Part of a small language model's weights: width 512, attention and MLP in parallel.
MLP neurons of a small language model. Each row is named by its layer, matrix (up: input weights) and neuron, and shows model dimensions 192-255. Each number is 128 + 32 x the weight over its row's rms, rounded and kept within 0 to 255.
After each neuron's rows, "fires on" lists the tokens most often at its 100 highest values on Wikipedia text that the model never trained on.

L3.up1157 [149 109  81 105 122 118 172 167 126 179 150 129 116 163 114 157 199  95 130 127 118 117  99 115 116 123 159 195  99 126 141 178 101 141 150 128 132 189 118  79 147 146  98 118 151 172 180 122  58 102 166 153 140  89  98  87 141 185 134 136  84  93  87 122]
fires on: ". ", "#", "at", ": ", "Team ", "d"

L3.up274 [147 128 151 149  60  88 171 120 186 106 107 127 184 134 156 139 166 150 108 145 125  91 135 119 146 167 124  72  97 153  91 159 162  90 135 128 156 155 142 134 161 127 108 110  89 119 131 111 110 171 107 146 184 137 104 104 153 112 194 165 144 138 105 132]
fires on: "\n\n", "as ", "and ", "include "

L3.up447 [153 110 148 134 127  79 114 119 130 140 149 164 104 118  92  86 174 188 108 102 180 113 126 139 191  88 144 127 124 125 151 113 103 162 145 123 119 103 146 107 155  98 122 161 101 118 184 143 122 142  54 109 115 132 159 161 106 144  77 163  70 159  97 126]
fires on: "-", "s ", "/", "tive ", "er ", "ate "

L3.up674 [ 91 195 146 128  75 105 141 112 118 184 118 143 110  83 200 132 165  69 154 123 139 114 121 122 132 173 141 165  83 141 115 154  65 129 141  69 175 140 111 144 119 126 112 128 138 141 124 119 120 143  79 133  85 143 121 104  83 122 126 156 137  70 162  84]
fires on: "y", "; ", ": ", "ally", ". "

L2.up1192 [144 101 116 138 121 139 129 129  92 121 133 173  47 113 127 207 101 105 133 121  88 126 124 143 156  75  92 107 108 126 120 149  71 138 128 147 130 137 175 144 113  78 105 144 154 138 122  63 121 116 158 123 174 109 152 103 154 116 103 145 152  98 122 140]
fires on: "ip", "pro", "Pol", "protec", "Pre", "goal"

L4.up668 [162 156 104 121 170 130 175 126 133  91 159 133 152 158 151 148 165 117 146 112 144 116  78  77 139 126 159 138 131 171 129  84 153 165 151 144 116  79 103 148 137 129 114  80 157 103  92 177 151 204 127 131 157 134 121 110 201 200 130 170 122 164 197 144]
fires on: ", ", "to ", "of ", "one "

L3.up1123 [125 121 123 179 148 109  90 104 120  89  88 135 120 120  76 105 158 123 128 166 107 108  73 134 113  76 156 112 141 114 147 104 162 151 145 160 100 123 146 157 166 169  86 142 162 115 132  75 132 103 158  94 146 122 131 142 128 138  68 152 102 106 136 143]
fires on: "=", "\n", "\n\n", "ist"

L12.up690 [197 105 175 130  98 108 167  73 132 110  99  92  94 101  81 136 109 138 152 151  85 148  68 118 146 145 141  78  99  76 124  85  76 103 140 127  91  98 167  84 134 166  86 119 140 168  93 105 138 157  78 114  98  91  83 141 121 130 165 147 200  54 140 131]
fires on: ",", ": ", "-", "."

L2.up814 [101 101  97 201 111  79 192 138  81  50 188 174 165  73 148 108 157  98 130  89 111 121  99  98 114 118 166 170 100  83 126 193 109 114 118 142 165 182 150 129 152  98 101 144  92 137 179 132  99 171 152 192 162 157  95 101 153 130 187 131 115  73 116 135]
fires on: "of ", "Mir", "und", "Leg", "Liber"

L4.up673 [132 121 136  95  55 132 127 116 131 127 123 171  96  84 140 123 145  36  72 167  59 111 114 148 116 146 176 124 151 130 121 137 147 183 127 142 137 143 159 171  81 148 147 134 116  43 104  97 154 148 144 108 126 106 123 108 123 116 176 147  84 116 126  97]
fires on: "y", "or ", "os "

L3.up680 [175 175 163 100 151 159 115  85 166 153 135  95 132 134 129 127 115 113  99 129 145 192 122 105  78 116 137 130  81 134 165 133 159  82 179 156 112  96 114 102 156 108 141 132 120 155 133 175 157  98 175 124  84 148 150  60  87  94 117 131 117  96 137 144]
fires on: "-", "of ", "ing ", "All"

L3.up53 [174 166 153 191 133 111  71 114 130 105 127 111  75 124 149 119 108 139 110 143 116 128 104 127 143 119 122 119 120  57 123 169 105 109 151 121  98 151 138 132 139 101 128  91 138 148 127  97 116 163 194 107 175 205 191  87 139 137 136 179 156 166 118 145]
fires on: " ", "of ", "-", "s ", "ts "

L12.up1063 [134 125 103 113 125 171 133 127  61 115 160 117 179 116 133 104  87 129 140 183 129 101  54 119 127  63 125 133 138 137  99 150 120 118 154 168  92 174 120  92 133 139  80 151 127 162 188  71 150 164 141 132 150 126 116 143 147  88 122 150 100 165 118 193]
fires on: "1", ".", "| ", "$", "; ", ","

L2.up291 [164 120 127 141  91 142 112 173  99  97 128 157 146 128 138  95 103 144  94 135 151 135 157  96  96 112  76  93 115 111 131 103 113 171 142 135 125 153  86 138 132 141 144 160 150 173  88 134 123 150 132  97 179  99 164 152 120 158 162 137 130  88 125 144]
fires on: "\n\n", "by ", "or", "ol"

L3.up1350 [130  81 101 132 169 117  92 146 159 146 169 129  87 158 121  97 134 133  99 163 199 124 119  86 109  84  85 162 146 176  95 153 131 114 123 117 110 165 123 125 123 143 152 104  96 186  74 131 184 192  80 156  88 170 120 161 156  91 152 122 129 120 103 156]
fires on: "\n", "/ "

L12.up1480 [123 179 130  83  85  47 149  55  87 103  82 122 167  89 125 120 142  90 132 121 183 110  91  91  86 156 150  99 113  68  95  82  58  91 102 104 105 121 127 125 126 174  86 135 118 112 128 105 119 128  80 157  72  50 144  97 128  67 111 134 132 117 142  89]
fires on: ".", "Li "

L12.up1513 [107 149 105 126 125 199 137  39 135 134 149 143 121 168  94 111 133 162 133 101 152 141  95 111 136  96 119  96 136 134 150 130  74 191 161 168  97 142 145 106  98 115  95  96 119  78  53 135  72 124 109 128 140 140  95  87 154 118 144 161 199 119 127 121]
fires on: ",", "| "

L2.up689 [152 158  74 144 126 151 159 162  93 167  67  80  92 133 115 187 126 155 100 176 130 141 117 114 139  73 123 124  86 112 136 122 198 116 148 131 198 116 123 171 118 103  65 183 166 126 137 147 106 167 128 146 119 111 146 120 112  26 169 117 152 129  94 145]
fires on: "of ", "to ", "line ", "→ ", ","

L2.up705 [ 91 147 128 154 120 113 123  88 148 104 184  83 109 124  90 143 167 199 112 151 131 148 121  58 101  88 152 112 184  61 113 112 107 148 113 134  95 104  98 111  72 133 153 116 154 136 144 109 149 130 161 132 124  95 175 121 151 151 108 108 153 143 171 119]
fires on: "| ", "=== ", "ac", "ace", "ative ", "^{["

L2.up1025 [116 104 138 151 125 168 124 113 137 110 112 151 107 125  92 153 169 133  85 159 166 218 181 112  75 134 100 131 150 123 117 156  83 131 117 115 127 118  72 110 145  84 172 173  99 162 104 178 134  90  96  68 130  99 172 107  98  85 162 108 118  97 106 137]
fires on: "of ", "to ", "-", "Bow", "women"

L3.up1234 [104 116 101 151 125 114 155 132 174 117  95 108 125 147 176  66 164 117 103 189 153 152 137 151 124 135  99 122 176 148 125 148 159  89  73 107 101 142 133 143 140 168  85  87 169 130  93 152  57 111 104 110 105  77  80 125 119 131  67 136 217 131 150 148]
fires on: "of ", ", "

L3.up996 [ 87 137 165 113  48 146 136  75 156  75 184 138 141 123 116 108 136 101 146 115 144  99 107  84 104 183 185 192 182 127 180 202 117 107 156 151 166 112 156 135 119 107 164 146  67 157  98 121  77 135 118 111 113 133 127 156 128 120 152 134 127 109 110 113]
fires on: "as ", "of ", "in"

L3.up737 [ 71 135 101 165 122 136 142 147 155 104  96 154 123 130 106 167 121 134 154 139 182  63  90  82 187 129 182 127 133  70 170 105 148 178 168 108 143 153 135 106 170 146  98  98 157 113  87  86 162 129 106  93 154 128 107 164 124 165  72  69 163 115  74 111]
fires on: "n", "h", "-", "or ", "- ", "National "

L2.up1330 [101 152 136 149  91  87  91 104  76  90  40 129 113 159 144 137 192 133  96  74 112 158 142 147 177 112 117 138 176 143 108  90  71  96  84 154 176 116  69  75 101 152  79  92 115 121 152 167  89  86 137  99  52 104 184 103 109 139 134 186  95 176 146 113]
fires on: "first ", "other ", "-", "of ", "another "

L3.up1250 [125 121 191 111  88 142 107 118 108 138 149  79 158 117 127 163 159 189  68 146 138 153  88 161 123 111 144 122 115 134 113 198 134 116 153 169 147 167 136 123 161  94 122 128 116 150 195 113  94 118 111 129 114  98 130 162 118 161 137 117  80 150  64 112]
fires on: ". ", "from ", ": ", "ch", "to "

L4.up1183 [132 100  86 141 117  96 184  99 177 113 164 169 188 115 141 170 115  80 173  72 170 138  81  88 111 159  57 134 124  90  78 113 163 115 135  76 125 142 150  67 167  92 105  94 110 122 141 122 162 174 136 108  77  68 148 143 113 129 148 146 114 129 108 167]
fires on: "==", ". ", "\n"

L4.up1007 [142  87 140 180 165  75 102 156 129 103 126 131 180 103 100 150 128 113 133  91 169 146 112  62 172 123 107 156 102 156 158 125 128 148 145 122 171  88  76 137 132  83 123  89 127 160 145 127 133 126 132  83  98  85 152 175 112 186 145 113 112 114 131 148]
fires on: "==", "chart ", "\n"

L4.up767 [126  72 187 138 151  96  94 100 149  85  82 111  97 152 144 170 126 176 105  83 117  89 111 164 106  99  99 153 114 109  87 165 166 120  60 150 153 199  90 150 134 122 143 152 158  98  50 101 174 119 159 170 118 164  90 139 147 129 162 154 108 113 137 144]
fires on: "==", "==="

L4.up948 [111 119 160 131 161 120 131 172 100 165 148 154 116 112 137 122 165 111 120 126 144 100  97 112 132 175 110 107  14 128 156  86 140 184 164  93 122  92  98  99 107 145 111 165 163  87 108 146  84 171 139 152  94  92 140 149 120 138 126  82  90 126 155 103]
fires on: ". ", ")", "==", "am"

L3.up255 [125  98 147 203 163  99  82 103  85 162 114 209 102 145 114 147 157  71 128  94 147 115 135  69 135 157 120  99  86 130 108 113  98 169 124 131 131 125 129  90 120 148  85 112 190 136 148 146 144 152 171 166  48 123 109 110 149 147 150 129 115 115 137 155]
fires on: "==", "==="

L2.up585 [107 121 124 109 128  73 109 115 166 121 108 162 114 101 151 140  83 148 112 109  55  91 114 117 110 147 111 155 119 130 173 154 126 136 133 139  81  80  91  71 129 129 138 188 139 206  99 124  89 139  99 137 129 148  96 196 146 146 120 127 149 147  64 145]
fires on: "and ", "of ", "& "

L12.up129 [ 97  66 161 117 119 143 101 186 104 156 142 112 138 132  97 154 115 154 127 111 153 113 196 133  65 116  94 138 176 168 167 171 100 137  29 131 173 112 104 124 133 108 146  96 148 158 150 170 144 157  97 159 118 174 130  80 116 144 127 134 109 102 134  98]
fires on: "; ", "| ", "201", "199", "197", "–"

L4.up1115 [176 153  84 100 133 126 160 156 110 149 163 109 148 171  99 148 151 158 122 185 131 126 184 113 113 157 206 119 163 169 170  96 162 134 157 124 140 162 166 163 109 125  59  95 134 119 152 131  93 100 188 144 118 163 147 162 139 169 112 150 143 173 164  93]
fires on: ". ", "k", "-", "i", "op"

L2.up951 [ 99 161  69 143 161  89 156 140 132 164 138  90 125  89 146 144 185  84 147  87 102 166 114 114 146 140 116  34  95 143 116 118 112 167 113 144 159 132 133 131  82 137 120 147 113 137 137 106 142 143 144  88 112 122 107 126 123 163 159 157 153 141 121 125]
fires on: "- ", "ons", "overs", "als", "ies"

L2.up62 [124 167 149 190 147  64 160 157 128 158 113 115 158 109 160 106  82 112 112 123  98 123 111  95 149 151 138 143  92 112 160 127 143 103 130 146  69 138 139 133 124 113 130  93 148 136 169  87 146 159 105  96 164 145 138 106 126 149  92  55  87  58 113 174]
fires on: "of ", "t ", "to ", "r", "'", "l"

L3.up1458 [ 91 118 215 130 166 189  92 134 114  59 148  99 139  85 108 101 118  93 112  74 150 128 139 125  98 114  62 147  96 145 141 181 122  75 198 129  94 143 108 161 147 170  94 126 134 109  59 125 119 119 103  84  64 139 156 133 116 134 157 145 110  89 115 163]
fires on: "\n\n", "| ", "in ", "y ", "has "

L3.up207 [127  88 138 123 165 121 148 148 152 186  51 143  79  88 114  92 159 158 171 138  60 143 129 144 129 117 164 102 165 141 162 138 110 144 151 108  96 141 173 137 148 141  88 185 135 129  99 109 147 141 100 144 136 154 140 156 141 130 125 153  86 137 115 162]
fires on: "to ", "from ", "at ", "as ", "in "

L4.up728 [118 145 162 119 114 115 115 142  90 125  96 172 103 110 135 142  89  97 123 145  74 173 109 171 152 158 179  69 169 155 101 120 138 128 171 106  88  89 145 146 123 135 142  98 132 136 140 162 145  54 175 106 190 143 170  84 157 109 120 134  34 174 114 132]
fires on: ". ", "an ", "-"

L2.up546 [165  65 131 148 107  86  89  87 126 127  99 102 121 100 134  87 102 129 149 124 133 144 139  91 114 121 136 136 126 130 183 133 118 122 129 133 113 162 143 153 110  99 139 155  81 166 124  92 102  60 114 143 127 169 145 174 100 135 138 184 142 158 116 154]
fires on: "to ", "from ", "of ", "==", "ed "

L2.up1476 [ 59 155 110  79 144 154 143  67 149 107 148 198  77  75 139 150  97 146 112 125 169 110 117  85 122  90 130 146 144 155 144 125 178  69 113 138 126 166 151 113  97 117 182 158 173 144 150 166 118 159 125 214 165 123 116 171 144 140 103 136 149 110  69 150]
fires on: "of ", "ts ", "- "

L2.up924 [129 131 119 126 144  98 162 123 153 107  68 140 147 246 176  89 201 140 145 130 104 129 108 153 145 133 156  99 161 179 140 146  69 112  95  84 155 103 144 171  72 131 118 133  72 131  83 156 110 119 143  49 126 128 107  78 111 147 128  94 152 122 125 175]
fires on: "of ", "'", "a", "up ", "as "

L2.up650 [ 75  55 159 129 122 189  49 121 140 130 154 136 123 134 146 178  55 164 132 174  62 151 117  79 161 111  77 174 137 134 141 182  72 133 179 124  94 135 147  87 107 118 143 114 131 160 105  72  76 116 129 134 105 108 101 137 105 118 121 155 134 112  92 138]
fires on: "to ", "or ", ": ", "and ", "ist "

L4.up331 [118 120  90 167 140 140 136 140 109 126 154 115 198 103  76 135 119  22 139  97 113  68 149 138 151 124 169 149  86  62 100 144 134  83 145 144  92  94 176 189 103 140 164 152 176 142 152  41 185 121 115  96 125 128 144 133 119 145  85 149 145  80 148 198]
fires on: "=", "le", "l"

L3.up68 [ 93 119  81 129 142 145 160  68 165 116 116 137 118  49 105 132 117 150 117 139  96 141 138  76 119  68 116  95 107 108 154 121 130 136  72 143 115  88 147 150 172 134 164 181 136 110 189 111 102 134 166 130  92 200 138 145 133 107 186 163 114  82 174 121]
fires on: "and ", "or ", "& ", "/"

L4.up27 [150  67 142 163 140  96 135 161 109 134 199 122 141 152 128 117 141  76 142 143 136 130 153 141 156 130 124 114 138 134 157 123 180  54 210 151 128 104  76 127 104 102 177  59 158 123 122 172  71  95 137 175 131 132  81 122 143 160 148 128 135 140 120 205]
fires on: "\n", "by ", "\". ", "\n\n", "while ", ". "

L3.up1228 [141 158 135  99  91 116 105 125 170 127 176 140 146 190 103 197  82 185 134 118 182 166 169 163  94 116 117 145 144 143 127  75 117 126 124 126 136 129 126  93 135 140 153 126 111 187 169 143  69 121 102  86 125 124 113 126  58 112 153 108 144 206 138 168]
fires on: "s ", "My ", "' ", "Its ", "their ", "Taipei "

L4.up1422 [169 146 133 221 161 134 164 146 100 124 103  94 141  59 111 111 140 127  85  77 168 131  65  73 103 153 107 114 108 156 161  56 128 191 177 112 162 117 155 175 106  64 162 152  95 173  66 153 136 128 123 176 114 129  96 125 115 187 157  94  98 166 185 151]
fires on: "==", "- ", ": ", ". ", ", "

L3.up467 [107 104  88 155 122 140 104 108 130  99  96  95 141  77 139 108 128 171 175  88 176 137 124  76 121 122 120 175 138 181  58 118 104 129 109 123 134 101 108 152 112 118  63  72 142 153 116 163  92 180 166 139 156 148 150 141 193  84 152 136 131 188 130 163]
fires on: "\n", "201", "202", "–", ", "

L3.up943 [121 133  75 139  94 157 174 122  72 128 153  82 103  96 127 165 167 118  88  99 139 161 138 113  73 136 139 101 148  79  95  87  94 147 134 134 121 132 129 145 143 158 131 170  93 146 148 147 138 154 155 142 104 194  98 145 109 152 204 161 125 182 106 133]
fires on: "/", "-", ", ", "and ", "& "

L3.up342 [187 156 130 141 124  77 201 128 146  94 120  73  96 130 164 164 167 128  81  76 136 183 101 140 143 163 109 151 103  94 123 113 158  91 128 195 100 111 135 114 109  65  28  72 113  84 147 123 137 184 119 168 138 156 108 138 189 119 146 178 169 196 102 128]
fires on: "of ", "| ", "o", "to ", "into ", "while "

L2.up207 [ 86 148 106 105  78 155  89 118 108 126 132 130 133 121 163 106 137 115 168 151 149 140 102 103  99 126 145 109 127 113 106 156 134  83 142 124 154 150 103 112 148 112 192 144 155 150 182 116 124 180 195 183 174 133 156 190  97 145 100  97 146 103  90  96]
fires on: "Green", "in", "en", "gen", "thin"

L2.up369 [171 138  92 158 187  96 147 155 168  77  91 119 118  85 117 102 167 156 158 152  65 186 128 168 108 162 112 123 147  77 118 111 148 150 181  81 147 124 151 160 121 161 150 110 150 127 177 112 178 108 123 157 128 108 128 140 182 101 168 124 134  43 101 123]
fires on: ".", "-", "to ", "co", "in "

L4.up876 [171 163 114 154 133  59 131 141 104 124 213 135 114 127 140  84  62 138 108  79 119 100 147 153 129 109 131 119 184 134  91  73 141 164 128  56 124 156 145 157  93 144 135 136 131 122 108  98 126 117 155 142 150 123 128 156 136 184  33 156 168 183  93  97]
fires on: "'", "s", "k", "-", "al", "qu"

L3.up1468 [103 123 127 120 126  76  90  59  97 131 139 192  85 141 122  91  82 156 121 158 176 155  72  77 101  97 131 199 143 157 110 137 166  81 143 120  98 155 153 166  81 160 111 109 106 152 171 111 176 131 154 136 150 106  48 136 118 166 144 112 109 166 171 171]
fires on: "| ", "\n", "= ", ".", "Tr", "are "

L2.up561 [ 81 115 142 136 131 121 159 110 135 101 158 124 146 112  80 132 109  85 143 107 168  94 100 125  89 105  93 162 158 167 143 132 163 101 128 184 148  71 115 161 101  68 158 174 151 151 113  97 155 142 105 127  85 164  73 182 147 116 126 122  98 113  97 104]
fires on: "ed", "of ", "able ", "al", "ted ", "Angeles"

L2.up997 [132  83 190 202 100  89 127 124 125 132 166 131 127 137  80 103 170 122 164 113 171  98  87 147 128 137  91 144 130 126 128 147 158 163 107 163 106 172 113 132 123 146  93 199 135 109  68 168 100 154  87 131 104 110  65 180  99 156 143 101 148 139 114 121]
fires on: "==", "==="

L2.up1162 [105 112 117 188 102 119 103 183 151  67 184 112 109 147 148  89 100 121 132 141  94 110 100 130 161 144  68 154 146  24  91 136 126 133 118 157 107 153 161 109 130 138 187  81 118 148 145 100 133 131 158 101 124 100 111 137 134 106  59 114  94 149 163 170]
fires on: "of ", "-", "philos"

L2.up568 [ 97 184  81 150  81  98 131  87 105 144 138 102  92  64 133 105 145 145 125  95  85 161  31 146 128 106  74 126  78 112 102 165 132 136  73 139 150 174 146 100 144 124 119 164 161 172 164  99 162 100  87 117  57 116 132 111 140 163  95 160 104 145 100 133]
fires on: "of ", "time ", "-", "ed "

L2.up1273 [120 143 122 112  83  85 164 113 198  87 138 165 148 106 161  78  75 177 100  97  66 127 132 165  73 124 182 170  87 122 163 117 101  91 182 121 123 111 131 126 155 136 107 101  95  91 128  67 168 165 148 148 144 170 115 209  86 106 128 134  68 124  65 107]
fires on: "of ", "system ", "right ", "ate ", "from "

L2.up994 [152 118 180  83 117 177 102 119 123  92 112 144 168  62  59 183 126 143  55  93 112 101 158 106 163 177 177 149 124 135 165 107 113 156 154 128 120 132 123 148 109 112 163 103 146  77 114 166 122 134 127  86 119  99 157  79 115 141 169  74  80 113 109 126]
fires on: "of ", "e", "e ", "up ", "et ", "y"

L3.up1273 [114  22  86 123  85 113 152 120 207 143 187 160  71 116 130 159  76 145 126 114 130 118 174 152 113 128 116  83 136  95 127 168 157 134 120 126 141 144  82 171 114 147 101 148 141  60 139 210 135 180 102 135 124 148 156  87 115 166 153 143  88  98 164 103]
fires on: ": ", "; ", "| ", "(", "\n", "-"

L4.up770 [ 93  82 112 112 103  72 148 114 167 212 149  93 113 113 136 184 139  86 140 108 155 112 114 112 122 116 112 147 113 101  86 177 162 110 139 100 147 156 135 149 113 132 155 157 106  99 165 125  83  66 125 106 119 114 110 132 177 128  83 182 116 124 138 141]
fires on: "age ", "per", "School ", "-", "school ", "requ"

L12.up1134 [110 107  75  79 126 128 143  98 164 103 163  65 149  82  56 108 151 137 172  97 122 146 161  61 111 127 137 166 119  97 121 120 114 147 130 175  73 143  88 132 100 163 129 106 121 163 158 130 134 112  67 134  96  51  78  83 125 141 110 177 152 110 124 125]
fires on: ",", ".", "| "

L3.up1074 [101 137 121 110 142 123 137 128 139 107 103  68 136 106  85 125 213 143 139 163 136 163  85 126 166  86 108 128 154  69 128 150 158  83 157 172  70 148 112 110 106 187 151 149 135 161 132 100 111 168 122  97 114  91 157 192 119 161 131 147 147 134 137  96]
fires on: "of ", "\n", "\n\n", "-"

L4.up910 [146 137 102 198 106 139  66 151 105  83 169 133 169 125 137 143 136 200  59 161 118 163 124 159 124  63 165 161 122 151 145 122 166 133 137 112  83 123 103  54 160 125  94 103 157 155 114 133 113  96 108 125 135 113 114 191 159 164 122 151 118  33 162 147]
fires on: "\n\n", ". ", "\n"

L12.up1267 [123 196 148 161 145 168 114 104 132  98 107 119 137 186 132 147 134 162 100  67  91 145 101 111 116  75  91 117  92 160 120 143 116 210  85 209 131 114 199 197 110 163 128 169 151 109 145 119 145 174  98 169  74  92  97 120 163 159 114  99 171 100 127 117]
fires on: ".", "| ", "l", ","

L4.up295 [171  83 107 153 127 136 114 107 162  99 115 117 111 127 171 110 117 144 118 144 164 119 147  85 109 121 100  94 119 119 137 144 108 143 150 120 150 111 100 157 126 189 157 177 103 105  91 120 169 125 107 130 164  93  86 170 112 138 149 114 175 163 114  97]
fires on: "0 ", "-", "j", "; ", "'", "est"

L4.up722 [100 100  87  86 106 185 105  99  77 126 193 130  72 112 108 133 159 174 124  82 134 153 111 109 113 168 143 157 173 155 195 168  72 207 191 122  99 144 190 114 105 120 112 132 111 192 150 150 149 115  76 138  76 108 179 148  99 104  97  72 121 145  69  92]
fires on: "-", "year", "inn", "k", "of ", "ann"

L3.up597 [ 32  92 103 146 147 101 149 109  70 145 134  94 134 117  64 126  88  78 163  98 107 131  98 121 170 150 197 190 149 111 169 184  75 127 149  84 123 157 140  93 142 149 108 157 144 112 111 132 154 131  97 153  76 108 111 118 186 125 157 111 196 170 103 161]
fires on: "to ", "until ", "– ", "=", "around ", "–"

L2.up581 [129 143 172 150 113 133 120 140  89 113 102  64 148 109  95  99 138  99 167  49 112 138  66 143 108 112 134 135 118 113 160 138 165 112  85 114 155 117 143 109 104 125 138 159 135 162 132 111 154 146 148 126 127  92  96 113  83 175 113  73 101 163 114 219]
fires on: ") ", "out ", "ed ", "ation ", "San ", "of "

L3.up512 [ 79 151 153 100  53 140 123 115 110 164 133 100  96 146 122 121 121  67  91 182 189 119 166  91 124  85 129 163 124 122 145 117  71 115 143 102 123  96 125 117 112  68 122 166 157 129 139 143 140 111 112  74  79  35 176 136 194 182 124 110 143 107 127 109]
fires on: "-", "th ", "| ", "of ", "con", "carri"

L4.up275 [172  77  96 109 134 136  88 108 187 123 110  99 118 145 142  93  78 161 151 115 166 119 121 140 150 125 151  78 133 167  75 139 137 152 181 172  65 115 109 130 112 138 168  72 114 129  79 137 108 138 181 146 139 138 105 114 179 116 118 109 108 141 105 189]
fires on: "\n\n", ". ", "\n"

L3.up134 [143 144 114 138  50 147  87 116  79 103 120  99  81 128 128 129 155 102  91 153 135 132 108 143 185 179 119 139 163 132  75 135 131 112 106 105 192 128 154  75 112 165 136  91 150 179 103 144 117 183  92 126  59 187  75 119 171 126 151 115 128  91 143  84]
fires on: "of ", "-", "ed ", "ice ", "inn", "–"

L2.up543 [123 144  82  70  86 148 155 102  83  63 142 106  70 124  80 141 167 172 108 120 180  93 113 164 117 159  97 157 139 166 176 210 181 100 165 135  97 100 104 108 101 126 124  78 155 159 169 154 115 165 108 122 144 133 111 199 119 132 125 194  95  94  95 140]
fires on: "\n\n", "As ", "199", "of ", "Cub", "Charles"

L12.up829 [101 139 166 142 138 156 144 109 172 168 135 127 144 122 116  31 137 156 126 158  77 134 147 162  90  77 166 115  92 158  32  97 123 185 164 179 112 153 141 117 112 119 141 154 109 168 143 112 105 175 136 138 153 114 101 126 113 135 142 149 165 157 164 203]
fires on: ".", "| ", ",", "-"

L2.up396 [154 183 108 137 108  89 156 162 144  90 163 117  91  97 106 177 165  83 124  68 114 150  92 141  62 177 135 130 159 131 192 127  83  94 107  99 182 143  91 140 150 133 123 118  98 153  78 129 139 155 129 114  83 117  87 204 116 118 132 155 141 109  98 142]
fires on: "- ", "/ ", "— ", "– "

L4.up1450 [ 84  74 109 137 127 144  84 176 132  51 149  93 172  94 130 157 102  70 132 166 134 173 101 176 113  98 110 118 168 126 166  78 155 148 186 109  82 137 108 131 176 148 130 123 108 183  96 151  98 147 144 107 161 126 148 143  57 138 158 136  65  97 124 161]
fires on: "\n\n", "\n", "joined ", "by "

L2.up412 [146 149 179 130  75 143  73  98 151 120 116 111 100 155 163 138 141 147  51 131 139 177  94 161 105 145 180 109 126 106 109 158 130 103 114 109 162 155 131  90 199 110 109  67 133 114  70 123 135 165 151  56 133 117 117 117 116 122 125 115 144 109 127  94]
fires on: "of ", "from ", "to ", ": "

L2.up159 [129 121 154 153  86 137 165 134 125 139 142 167  99 135 150 123 133 102 102 135 105 169 171 129  87  66 129 142 177 147 163 129 147 183 173 148 100 161 103 151 122 141 175  74  96 152 123 152 103 124  93 120 121 150 184 168  80 133 148 117 123 156 130 108]
fires on: "of ", "to ", "for ", "arded ", "ated ", "identified "

L3.up769 [ 99  94  66 142 160  52 136 134 198 173 192 194  61  32  78 135 131 114 138 161 109 146  93 151 170 146 125 171 168  90 128 151 137  86 139 111 138  89 128 142 136 148  57  99 116 142 141 104 185 106 120 145 142 108 114 106 179 165 171 132 149 147 135 147]
fires on: "of ", "to ", "th ", "-", "early ", ", "